{"num_hidden_layers": 12, "hidden_size": 192, "num_attention_heads": 6, "num_key_value_heads": 6, "head_dim": 32, "intermediate_size": 384, "vocab_size": 512, "hidden_act": "geglu", "norm": "rmsnorm", "norm_place": "peri", "norm_eps": 1e-06, "positions": "rope", "rope_theta": 10000.0, "rope_fraction": 1.0, "qk_norm": false, "attn_scale": 0.177, "bias": "none", "tie_word_embeddings": true, "parallel_block": false, "extras": ["capped logits"], "init": "normal", "init_std_qkv": 0.0475, "init_std_o": 0.0097, "init_std_up": 0.0475, "init_std_down": 0.00686, "optimizer": "muon_variant", "learning_rate": 0.00786, "lr_mult_o": 1.5, "lr_mult_down": 3.0, "beta1": 0.93, "lr_head": 0.00484, "warmup_steps": 200, "schedule": "wsd", "decay_fraction": 0.806, "decay_shape": "pow", "final_lr_fraction": 0.0, "batch_tokens": 16384, "max_seq_len": 2048, "doc_mask": false, "train_tokens": 182300000, "max_steps": 11127, "dataset": "wikipedia_en"}
MLP neurons of a small language model. Each row is named by its layer, matrix (down: output weights) and neuron, and shows model dimensions 48-143. Each number is 128 + 24 x the weight over its row's rms, rounded and kept within 0 to 255. Numbers have three digits each. A neuron's up and down rows have the sign that makes its largest values positive.
Before each neuron's rows, "fires before" lists the tokens most often just after its 100 highest values on Wikipedia text that the model never trained on.

fires before: "om", "d", "m", "v", "le", "op"
L7.down320:153072119102112125106180132151121166142148171125099086166118128134153120120152141124144130102122148087138136097116144140113110171128136112087079131167126152095133139094195103122187146183103119107127105141140093115085128124103100167137105134136144145140128128071118151098128109116083153130

fires before: " |", "1", "–", "5"
L3.down103:094140089103082111137144154133143114101171084083107149138088151132138168125126137146114143069133097132117129100162141178050136149088133144142158126117081128120118152084138123081148128142147155114119139115146105152131092137127154107128138113174104094142137123133113140136105168110096096152

fires before: "an", "un", "and", "is", "e", "on"
L4.down197:112100172118129122143158101115101154095167151157138084101159155133149088127070162168130151144128153060149115061152147119133136118150140138103132106127114114132125129122095150151113157103095138109126131101122085140158175166145117101129125160122135186111129143079113097088138099167110152149

fires before: "c", "s", "g", "t", "f", "ce"
L4.down200:154117123066124111111150124118092124125128132134144091161146130135154124125161152105075128148126109091107122117169152138131148102137171096142127096122124083090111156128130130083103109093150125135092150116120090116128122115134102111119160137100154135138106126112112138178103144088113159115

fires before: "x", "j", "w", "i", "u", "h"
L8.down203:107145106147167168153151082088151100139139125108136171124139170126141084157119163144162113137109151145095082145143110098114169111101117142112129062131113153139102150122109115151143162161134124132126131137137171090151147149111114162148124119142087142141078147132100134152132132138129120133

fires before: "S", ".", "p", "K", "A"
L6.down120:162153156173139128151144149135124122169164102145146117170108141132141136092137127101121136120155157087141094078135144165118145165151138130108132139168159133148095110096153166124107144140151173105139105088106108097136040133100134161113142147141133132132103149136118181104160134154102102154

fires before: "l", "s", "b", "ter", "-", "|---|---"
L8.down170:160098183105089107129154134077146134094086086125121130134091136167122149130120140132130125121135109134135131099132133143128123126144166103128133121123168173096106143163157116109099145117133067138119130145120120168123102156169101097146146123125084072136116118111113083134122159147146101130

fires before: "ed", "al", "end", "es", "ew", "ir"
L7.down238:131164114135148149102133078162129114175124139106166135105130111111130120111122130135143145114146174136138143135140115125139165087079157132125088098128149156117138140115106137118140098150128115095144113184115087094138124170152166096096126115114144150160141141118112167118148134121140096106

fires before: "s", " was", " is", " h"
L6.down314:144157100139079147153141144121148140127118096149138131142166161132126135104131101110099122113131107103108149158174147121132177140140173145158180136127178133143112104105144134155147138114089102146145104083158134124110129122123128121108116161118136124165134112132102119104112159167133141120

fires before: " "
L4.down96:174149133124108151132125130146118121170111145104124168131199133170151122151160101128103129157145108177137130117133128165125169124159127116166140102119169119078128120135101115125130119097142119107141169152120105116139115100168138125145147137139127092135156146127120141112116117105154160115

fires before: "il", "ir", "ul", "i", "w"
L8.down249:078128151113121113122118135111078141132123114126153130107109131121165134152145140136143110133115161125117105157125092074135107096127137184118139142134154106113146114121105120151128179140168122130114115106090168139133125171123152182144120117158137121138092134159163129144132113082103131185

fires before: ",", " |", " is", " ", "\n\n"
L3.down265:146169151131150132134152138142081110140093125143163187150102105118147128131129083100118140144180129118144195125138130156102129102145099141129124135126136115126103133111102121170121062122161065154154111127152092160100174100122139112133112102157092115152141150112164143154108074132112120137

fires before: " |", "–", " |\n"
L4.down248:125064126114129125090143141136110126150063163139119142130167121145103139135095134137141123122139099110122132117118101082154089127137099118117105139115130058123132082161108081095149143155070157151127132120110132167121118102119125103124110153164124097138125111176158149120150173139144118099

fires before: "n", "-", "v", "l", "b", "f"
L8.down146:137149185123155176130102098151149107114087106124146165150116149143148124134099138145138134091112111095114150172070122149114103107104121121114157106102141162127133093135101095172126084109129107156138127118125125131152129115129098092164118148142129133092122137127143123109129181121158127140

fires before: " |", "–", ")", ";", ":", ")\n"
L7.down268:125094074163109121103095137089160124064113118150108141154119132137108102150132135095159129111134107152115157132076126128075086119144143158134127150111112136123175098120094142137151116134075122127130113094133158118096142134127100136113189107126090100106165115145108105127128084127122134106

fires before: "1", "0", "4", "2", "9", "6"
L7.down156:103133138122141126157161162097108132097150119119122129106131098141091111113102161154136165119136102114120162136138123115138161151097150128137131122115099058103158116173098122136160138144160109147134168139122171111120119111136129131142103181131122130155148131130128129117097096128110145116

fires before: "nd", "I", "t", "s", "re"
L7.down150:148168112144147095119102158135093132102153119157100113118116102104136172108142147129122082103131094094107153116158124113138109122137138180118152134126140138068145071116141168138109122123170101150156172108147087145096104079130124116104147084124126158181149110122093111132164089122141159133

fires before: "g", "n", "m", "k", "i"
L6.down272:114171118148067119142113156138074079103121133167147164079140171149146130086117151111104148137146142116146139132142099101142145154125121113104156120124127110118098135113090127158112139117093144097111113092124128148122114117078095092143173099146136097124130111114112142149126160090147100126

fires before: "0", "4", "6", "1", "3", "5"
L4.down202:154149138123104094114109125138144149128101138117102163128123171114106156141142133086158151122163092095102138117123134135097122139110115113105127132145108103117129096104106129120108151121125151118111127101099134126143101145128139122160151154104123118104095128075131122103140144160093077128

fires before: " ", "p", "ort", " |", "t"
L7.down234:105105139147183128131138151138124155123136113140155100129157140103114075165127101180087132153137141135074129135170173126125116129093139168104115155131121127149131099191116157085082161180123138143126135111109166178104091099153154095180110150144099104124132136131167172118110118130129170091

fires before: " ", " M", " T", " E", " B"
L3.down174:143108101159136116140119130112135123134104117158111152118120171114119147135159102144119127144121144124118156125156142149146133125123175119174147118153182134122115127155112117101116157134140131151140120120115167137129145151118126113091128154150159108115140092166121111123120119114114162150

fires before: " the", " s", " it", " wh", " he", " a"
L6.down30:158138161137096096111091115173171147133129126085120125150148126140155136101117082119117115152120128135125085170142106135083135163154117141150114106132106143099109143116186148127196119105130112184136106080098117115145161098165127122127140106115144145134135134110132093103133141089127136151

fires before: "c", "ce", "ch", "ge", "k", " "
L8.down10:124124147141149126159138157107143123078122113170116127105103121138141149120130148088142112094155091147147112148178139120100155142133132154153142115105117149118137150096104140135051147134118095136159168110099155121132134109125123128130069112092116158144136154129114130153085097129126124170

fires before: "8", "7", "2", "3", "6"
L3.down297:153139142146100161124165095131115131133116114111115117150129119137118128156117079159157160166117125143109112158177129125165148128113144129075115123104132125112106085113119091114143107146130118143156157106079139153135157119136103125080103095141082084128119120118138099132149080129135141169

fires before: "v", "d", "m", "am", "op", "ap"
L3.down163:113128107123144140120150133114115127126128119101111124174136120156135130162129161118157085152112099120114081122120150139148137105082122093128137110137139092130133150120153094127159126105085081162145111109103129145112155124109123111166118141119177137131138098099111133090191137165085096163

fires before: "l", "er", "\n", "le", "res", "an"
L3.down62:098125128129123098122168139125124141179154159109096120132086144130154129119117137175109120163166167083130115096132109110175117074130097150145159171137110119140140133170146098138126126136114116090144121178113166138143137103127146148117137143128151162130137141114091129157120141102115130116

fires before: "s", "b", "l", "ong", "th"
L4.down65:137106138075124139184149148131135123143171110162176129127160159144135108105123144122120142110133133107117181139127159110079155133146121134186134079130140146079112131106154163114120090088084126149127158120137167099109161110161116166166100124159145094127144110140130142103098119121084160113

fires before: ",", ".", " he", " the", ".\n\n"
L8.down147:121184135119110094118099126121124114136150155109088170077150139156143132122090120147082111133107132132129071113113102157102163147070086102170116106139108121144119102098114142146187087129110146165130126110113127109121131119139126141107140124145134088095143130150152108079118123132097133110

fires before: "\n\n", "\n", "==\n", "=="
L3.down318:136116144118111122088142146144153110157055130153083143134148139098127115138121115142105184099139101136161110093137110099149163129151154116127125108116125096134129151115115145177161136121109101129115125136091123098167146126131161150134163090147119123146140087101137061166158135050204127117

fires before: "1", "3", "2", "5", " |", "0"
L7.down295:128172177138125120149119136078145096096111097147093107141112153146063106102125173115167121124116156155156127173147107103084104175155094097067117118131079128124125149139130132179110129098124142151110133152132175103124117111146133128116100114125117082130140152154121128115161065123090099155

fires before: " |", " (", ")\n", "-", "–", ")"
L3.down120:141138090130145089147098131087148067142119154121142116144122139125091136138150123135137129088124119165117167184107173107115131156122124112152098098128183123133150165148094143144093107114124114144153133118110079115113125136087119112134127170130091132083141131148115101121077111157087103121

fires before: " ", " |", " (", ":", "s", "^"
L7.down106:132123183130136108139137113187155145117145089162118125131104142148126098111162094163150095099177120155110110110145130128139130107109132122124102117128142111109122137117123128097128111163095140126096103120117183102114111136150116127101122147147143123147171153153158117097113119168162080138

fires before: " |", " |\n", ".", "1", "3", ")"
L4.down222:094150179146145119121122099116146144160138119114126113135105162152140076157141129156157083138180079173059124114124106165104153087112113144136156100096106105112141091116132169144143139092101097172092136112124139142128143146136140127137111148128143159128129129140108165113136107149150112164

fires before: "=", "1", "3", "/", "2", "201"
L3.down264:096133113133119103130129115080154120125113090127101103146119094154105117095156127108124155135103151115131138169137078119106147161122154124165095107148085109127199152132131107091114078121153118154071147105138184131090146107140143118097146129148164115108111141155146124107101123155131081163

fires before: "v", "d", "m", "op"
L7.down19:142156114094127105079178092125089142121149123138145117122139126110113147114128121136127108146114133111100105177092122167122133164115120084150128148104104113153105182136111068107148107100107141160111145123106176119144113074092170096128118128143155116148166115151155113128123175112063140115

fires before: "3", "4", "1", "0", "2", "6"
L3.down328:151127132110097111165113137138130176158135135097105108127141108161102160126140133130149158098162148158103093124118164114146137174105120123118143127104109137092113100141109186158157109156127103086136144111129151171129123120150182126116118130110109096094142115121128133156176120127135082144

fires before: "i", "ent", "le", "u", "-", "ong"
L4.down10:147124157134150123170170162158148134157130140168089110105118117147153136080145144168133137078142097140099134110146126133123093123122166101157138151146122131139189151147143139143126084136156161097135102135088125106119158174145128142122103158127096118141120151114123141095118117122124166116

fires before: "p", "iv", "m", "n", "i", "it"
L7.down347:189166121088111186125114136169143147111156140139115103133111112102125153107150124085130181120125111112118144180137155147129140118130100122128133101135117111114103116149113166127121126115119120114159146135121129091150115133166144116095078129135085137150141124126108114078133138179159154138

fires before: "h", "e", "if", "ies", "he", "t"
L3.down379:092140084153147139172137100084184130104098137134126108135085113127109108116131136156116099141084165114121138083129111146093085145124119142152085112129134093098139137126149137124150134114110119167119160122124137148120131131125118121138138129151101114128079144138131121091176112125095137070

fires before: "1", "0", "2", "3", " |", "4"
L4.down33:171083115131143116179121158103148089110085117117141074131129126144163151106078148145125142128137157114132100147134114108099156135154116179073114115132087130109113153152127167123154094142115123149113121111136156150120126158151139168110125125168151102120131138104156105169124132130183134131

fires before: " |", "3", "7", "1", "4", "."
L8.down287:139145172124128078169177141139110153120146153183107139092130148123118124143174109125115120104113133107122159143118116137141112132170131124112145119107103092169147140187106060102121143127123130089126120116122142133118134116167099131105122140099119135138109141130130131123133111129189099146

fires before: "l", "s", "b", "ong", "th", "-"
L6.down139:137128155145151166146177146113126127138119176144116097141110205098135119116114139126095155105171131128143131117093169083096111132160159144150124152133109151118135104126117102118120135114134128094126118105134150136151164155148149197144112092094150141150134075134077131099109136103132137156

fires before: "3", "1", "2", "4", "6", "0"
L6.down161:196082120129111151164141139119114158149124143102165116165106111153160135118073129146158137157179147128132136149134143101112150122146128161104187158106123139100094107126105120140118128160113065120119122114117158109128129119147139089135080135100094162136145138103137130097124182122133137135

fires before: " |", "3", "0", " |\n", "4", "."
L6.down183:113127110125123161111143137082173121167120144117172150129124104115144131102108120143125099131118158090151151094104161153150153144143115194104136127113117146126107091125097151153123102169128160142124163142129127160115111133184153096098119177133151123144133154123152094138127121143161137105

fires before: " ", "\n\n"
L3.down64:117129140154161120122111168130160162149161082121091120131168120057079142174163137180091111146110105146105110117117098145121127135126132153189110090105120084129151155110105122112098097145082138107089134131087130139141117135136101127111118132148134127101121125156136154110082129084134121105

fires before: "as", "an", "ct", "un", "u"
L4.down336:113140139125087186128114146131104158109102141140131124098092113158139137098133098115145108132136101111119143152091107154112125164135147156141125100156132049083121094129115183160139109144105100163155164167141135124154086080170125125125084116108137130129085094090142138130131129138153111106

fires before: ".", "S", "p", "K", "T", "k"
L7.down297:117157138128140146139124165135074147095166126152101111097157060120133126132140168133130115128129144091140098125134130109128092099105083150144122164159121114115089117133126164129113096101164138113155103107159125115144065161121131095105140140143150142098165126118103158140100120125107097131

fires before: " |", " M", ")", " F", " R", " "
L7.down195:152148135175130159102092103079136127159162115139148169135104161081130096102131136097155133111117107146078132161107113135117128163176138128132139151120164098100158137123116166094138142114128101132131144132180108132126133150146131112114171145090136131101154105135103128088110115123119129121

fires before: "ain", "ed", "a", "ver", "es", "as"
L6.down22:097126123174078158147139150154149130133131102113144135100096163110162122163143106144153112083119097147148149114107113144121118165136111160114091125160135121092120153146127091132135170141132094120114120140130141075134122144106161143135124124143159123160130128116143145138139124144129132114

fires before: ",", " |", ")", ":", "\n"
L6.down311:118106107149108144099130148130126136119125107116152176099100119163130111116131117088172125169125125149154130166145098171132123160119108127142155138159144121103132094109100164149126114112097090181104132091154189130123196083101110089139088114169105110085111119108142124145115097131120145123

fires before: "r", "is", "re", "an", "ou"
L3.down133:111150187158107077120134073099138163124136097104077126132143137127128140114115156199080106096089125115098132120148116157130103117123138109116090165146094167121106142134118162144113100125097128112130118073109128166109165128120149134163117155083132131134104135161097151096119149141138149154

fires before: "s", "l", "b", "ong", "-", "ter"
L3.down38:155127123102096128150139116143110148097121143096139146184156166133130137124126123121121127099142146150137146103156118140140118168096148108087135145161182144127169111110114118168100110108142075083149129104164183118116122112168116096140145109121154123144136082154135113114122109162125082116

fires before: " ", "00", " \"", " J", " A", "5"
L4.down351:144156124111130103138122102133154101129160104140149134115160097127165146154128096106128156165132153134113136130126110165134126104134157107153137159144130093146140159121126097124137183108103108097114109141157115125112122083161123179133074169158151105138118144102139103124129119073141120153

fires before: " "
L3.down164:127139114121109080090111167169125165133111085157111185112137139156112121116166122138148141106135147146103141122119116153161118097083177122135138162153142063108098152147089131105122119159112116114119114124090149120178157106114121116091090116144108091115155096137124144124082094090105121107

fires before: "l", "u", "n", "m", "v"
L4.down103:120110079155101124125104110150114126139132128138081183125119124154096124110147143181124140168112117155174170107186144140135143117137140110129137120148153125113121110156115143114123169123073147123086094118093145120057080114136130127146163134132123118134115129150101176148126121127155151078

fires before: "=", "C", "le", "A", "S"
L7.down53:118139139113107113071073116097157159109148139163173088154114130127128097084161177160123132128125122073094089139127163150099130089140112150121133124145157136125149079128101115107120131073140140127168126142132115075166133101116141129158157165140148181146136107172102162113112102104132128161

fires before: "ing", "e", "2", "4", "ed", "6"
L6.down261:114103132130106126125140126124134114151125088096122138152110118141148106157164161138103140110137151112098116075136117156152141108086135131156141158147091147121151145165153152110152155143099144148134193121126121110119150144121142126173125108084123117153155172077127156137145136092129101148

fires before: "nd", "t", "s", "T", "og", "re"
L4.down253:125158156148065095114111134145111147099128107108132143158100101082061052132149120133146117092121114088150156134168133116118098141102147135124106152174111110106147119132116117103112118152150116148137143102146106137109126123161122113097147121087121120112117147143114126093151128120071169118

fires before: " |", "4", "7", "3", "1"
L3.down139:117122117143143147127151146128143112128080146159126128112155138120158099139170104103154120153123135131103066109137135127117106102147160117074152119147113143137112103147105150079131150165100107107138142136095139121158156125142103115127084132136109092073100168126149149118080144110136170164

fires before: ",", " |", " (", "\n", " |\n"
L4.down85:154091130115118136117153099158126128173140154116150140088156161140135149143126097133136055112143121087101127138131085111132153104131106119131106122115137107137072102127120167122122169150123160163124076127096131138137162121093158113121136107116110065168097154148116131130159113107120140086

fires before: "p", "w", "t", "a", "th", "e"
L4.down174:124123155108147171167154110107099136109110088138172105125118118110149159140144087087152139113114139113163133158171110122127087104146136119131135131119113099149098135116122113149123159112119132151094120097108130134151100158122146090126145134203062158127156104112121129118171116179100151126

fires before: "t", "s", "v", "c", "f"
L4.down45:159101109135148161116139169081121107150112112129159154163132104133156121129144139112148149135097126129165135131136138166130159107126098128100164119139115153097121144122085116104152130093114119135144154110102124089121122136115082139112119133077152107099134128129139131125132144055125114144

fires before: "re", " ", "n", "c"
L6.down345:110110140106154043116131092150133121103168115152127106158120112127109110130106144148133130144079125134104108133085131127109130115132111139083102118099140143134126117101114138129149157111121145084130117186134100145126133102135143140130110128123106133167198121135164139153116154103104109150

fires before: "s", "t", "f", "c", "v", "g"
L3.down237:131138132141139123152171132110131121150099127119131125140163144151136134181158138152139144114096185123095193166111114129121156143121133126084158103123098097100115106172167134103139085096147086131135105139114131176108169151103119095144157131109163102175113118132063136160151128119133110145

fires before: " |", ".", " |\n", ",", " g"
L3.down303:133131134101081122161140129114121127143091157123150112136144059103151118140070114136140105135129139114092142146155168096106181105128087157134124086099175125137136130135139104098163135129117130149130160160126116130141156110117177078133078100119133120143118167112128141143152169153123127110

fires before: "p", "w", "ver", "ut", "c", "."
L4.down317:117128112133131096152152145116093090124130091158165161106174134111130149168122136105114116152069143081146115135135130102125171130104139166164151118122129133170139164097095148105097154157139137150159104075094159098133105130135163106093107125148122154125139108126132119120111137143089127089

fires before: "n", "k", "el"
L4.down71:129130091137122125126184094164144097114133106149104102170124085137136125112105117128125172136093142132118101139121114119140103134152107135110118084142118121120089068110140109134117117110100143130095119154136126147121084162126093146073128119173138111172101108174122117098071111125108125181

fires before: "ue", "e", "y", "t", "he"
L6.down191:138167112152148126155132092149162122142091113163145157148133082154128134135104157112124135153114125129123149112132098128140090142130115126128106160167120120105089089146118136130118157080125143135149157116155154127073163091127145122125123172155140096139156139135155146130193113076107145152

fires before: "y", " of", "in", "ic", " ", "s"
L3.down204:100120110174105129140199150142130185155135152132160169122101148144143094123157114111156127149104116147108142097115131161139134119094122093118096109095155132127095150157136128151090161085171119134084155145165123081118140163149082171112146138097097178122161151110101126125126155146109119108

fires before: "1", "3", "5", "4", "00", "2"
L3.down312:125140154123130104093133104124139119127150091173135099083150140098149126148154148112124110110094126141075106081066157136156139102146112076112137100122129112156171156149086126109139161109109140097145095168114110158143139145111139126134111160130128135096168138133097082147120126123132114154

fires before: "nd", "ch", "k", "g", "z"
L6.down280:112109153149114133106123122109099120105144086169147104138125132160155145125090123101126146120116125155160139133131134137133144105122175127158109126095123105086080111075113137129154065121156130122135175111104153121104114085183115110124142120135101152143145106083139132074077087106103091161

fires before: "0", "1", "3", "b", "2", "9"
L4.down150:100132127160167109137138133160144145154106135140108128117141162103140178128070133116160146131119059108125128128142169123156151162111123137122147104129140104155127153108157113156143116123096134111149108144154088135123121141080126153167111130136119149119180118095122106106129147128132105143

fires before: "ort", "l", "er", "res", "le", "and"
L8.down320:117114118119116157125111162126108118135118168110104095102144151130143101118120118131140142138159147118142126149123141132161103127082107090187132171144122090097124128131150097161139160101132095135165144164162128105145153100136097133110169106138140138137133118065137130139107115128116162118

fires before: "an", "p", "as", "a", "en"
L7.down13:135103139114109203162095119109106148141107156131132135127110148119146156127114068151117128107161129124132146113152149110096165109189154146115145115136103123133151149159133155165113101145140125130137105132131112191128117118121126111136122151119164132078112113133096122120109118159149135105

fires before: ",", "1", "5", "2", "7", "8"
L8.down102:162114156141113106123097146170139156141145118148112118139144088116122139123115143106156130154132112081143108118120144116179164141156145105127146129138091133100117146105100122116165115168097067167136117130095124118172141122141081123217092119124110147110133122135119088161123102125169135130

fires before: "ed", "es", "e", "em", "ent", "ing"
L8.down327:136147114149147087162129132161145135141109126132087106078109117081106169113118101132131164157144115130110121163153129170111139096137131117154114102088133085162133127157149124131115124146144140133120116128121131122149162139097138136151105095124099118135152129062139132111167097146127131096

fires before: "7", "4", "3", "5", ":", "1"
L3.down277:145154126127105093131132140122081118118123143164174156113097109115119156115157122112120062134114149160128104120148094139183080107182127137154098158123109161147131117136128131060105114158075147121126103106127173106122126122097073146116120114119104144119116180133149113134128157094109132151

fires before: "S", "p", ".", "T", "nd", "A"
L7.down246:163106144172119148135191114104146124106150082116112112112139136162090158121125126120112136105146121108104115112139108132143146137129144152100199111168100163154093117093144132088103142098148131114189160104124096148092059103114117144092145115099158159142106125142107143131104081140122151169

fires before: ",", " |", " (", "\n", " |\n"
L3.down127:149072145098143115119110121123127132157079136141158170168124137143132111138135158176144109134129076135104110158165092124155151131097145108147120110110130113117120140086099120126182150141124110119114159145116157131131154087113104109110125111138110113176068125129175095078153101109142172111

fires before: "ge", "t", "g", " ", "ct"
L3.down354:134105138111161135146150173140131120128153117124179127126133125144154162147126103183165101138119090125091080131116150142125138102115151176147166130108133112122128137118152162131117169132095086145168115151137122106139106092120163147123125088079109130124147133124164103133089137121155113127

fires before: "ce", "c", "k", "er", "or"
L7.down100:114123141094104086115145089146151117143161118139097116146107111159075148156121153163141131129131092128128111143153155119103142099147125122157154121133163111108106114106133108157119109088162147177140130130118133111132107185132129116111100134143174129171129138137120129130125140118143112136

fires before: "v", "e", "f", "a", "d"
L4.down38:101134133130153131135194126164132161111100146115134114097122158129176104134114100113167152129133144124109159116121085108085140101123165149134123104094100122119119086165126119126142119157134139168137131120144129129160144138148118099140145178136085123143137087102144101109150182098147118134

fires before: "\n", "\n\n", "8", "\\"
L4.down236:121109106142127181154103124139136153105160118112126116148082142117154126129150116125156135137143104190127079126139110119092145141129157154155171126160111098145088141133086157154116132122111140132117126146094138112142133144168132178106140146148155104118148151103115152130150108115158087137

fires before: "ain", "t", "ed", "a", "g", "e"
L3.down251:123128122103079153195124167123114157145135116151137158102125150138125105144122122139133110124138077144092115104113120147138120088110154105151123143144103140100104141117134117142111097146116106125147135144134158123147159104087157149163124117100112099125170118086090155128135119132125190155

fires before: "m", "ip", "os", "v", "ver", "an"
L8.down277:087146111156109154140107132126169135127103101143162107124112135141178134157144127155096144130162117060143149139096147118095110121162103135105108175179137153172112142129169119132134187144142136150126137122138107155127131103118147109147141097114145161109138161091145104115156148137127142089

fires before: "ly", "b", " A", "l", "n", " W"
L4.down362:166122155116131121134126169112123184116142132090125123134156157143111159119129136103082162149100162125137133144128113115123143123089161113119104111115166160130106162125124141111058118117090147146119126116090165148098143142161151133110120138097088097136137108180133115111120088175131162104

fires before: "S", ".", "p", "N", "K"
L3.down175:150134084141109139157130155146122143134140121092140113117129146166100170147155189114127094111084180113120142141137157122118092109112141098120139105155092108133120076109112150131128117112170125091111142119093159147136104128105142132112173131116108163092093145154087141155081126107146163127

fires before: "ity", "s", "t", "ic"
L6.down66:104143141153159122144141121136125174124105114126159139168091149100160080123197162130137120130138127157152166117136106122096093159126140150147095134140180155116139157075181062124124121128164107150136145112169123119115149124131140143111100113124123158177082136105102098111133128123134132116

fires before: "\n\n", "\n", "e"
L6.down16:111141108164118150095118171112199134099124123142093135143071142140171130175107115189123126119145129109119118134156131135080128145127133146121122127100126111139066123146106117115092136170107114145118099125099107119133075163164130118111142121135155131095158086099157128092170132125131101152

fires before: "e", "p", "es", "m", "ber", "en"
L4.down109:111144137159129111111129121167115116094133110099162086108119126101131145147124119139117174120163125101139100157096120164121141131127117119128115110106117117114097094112118141127098123092157090130135150133116112083123130139126147130118096114149108083171134167103136165121103114152172110141

fires before: " "
L8.down18:098110136123164120147128167118138161121140181154187154142163141139104109134120129121082134122131106149107102110084093168108117109143103142130099152130100145136114113096135145140053157154136133144142116116111092097101106139136112125160106131077125136166160143124159136141111159114126131102

fires before: " |", ".", "5", "%", " |\n", " m"
L4.down214:177116111150133100154101130116109121152124155105138116125096140143148125101131170140123079165151102082160121183131112059155132153142124091147113130085145097123138107151124124116187143119155111127118171138079159150127100113084135114137090113147125102171105171154146169131138103170131120068

fires before: "m", "p", "f", "s", "ec"
L3.down132:130125163106132153115133126097082090116126110135145142170098128166091152113128107105133098113099130155162150134130117102118113144146117132119144150156153127087112142116140162138131106067112113153146112123112148097119119168131100154145101101177094094132148110137132126137140105112097136107

fires before: "1", "3", "5", "4", "0", "2"
L6.down318:120161157157130101094090124109113109132084101129126115133136170104153146138138145097140127121146124153129122115112131148134123134101172133137154113134103125150089114101120144159121135118112115127102138138143119111121166198059119124157129108155126112145107112152067133153142147120155114143

fires before: " ", "\n\n"
L6.down123:127121123150134107105160109122137131164097112149076173167125136185151066134113182129150138124113122132155100115146132139140142148138147127143155085114101141136095120109090118139157121115148114085127148145121141149124119140145087103193153088147100097133121163103117145141144096117121141116

fires before: "k", "ame", "om", "a", "ed"
L8.down95:132125105134087131142110114152148135149166124141113148096128092152144135109117181142124157101133123112148087139120162137139123138089125081123098135141125101108128163106121144164126147069105139167128153137077145149127134140127109156101130166117150146136118103116148117093180133104160095099

fires before: "\n\n", ",", " |", " is", ";"
L8.down23:098158191126123141135137160123106162141155157107155124136149094132148132134111143121167122136117077099130164137122126112130126131135117135129094119106123132149129122152139120159190133137154088116134131129172171103109166092139135168137101077161126094106094115117135186151139111088145180119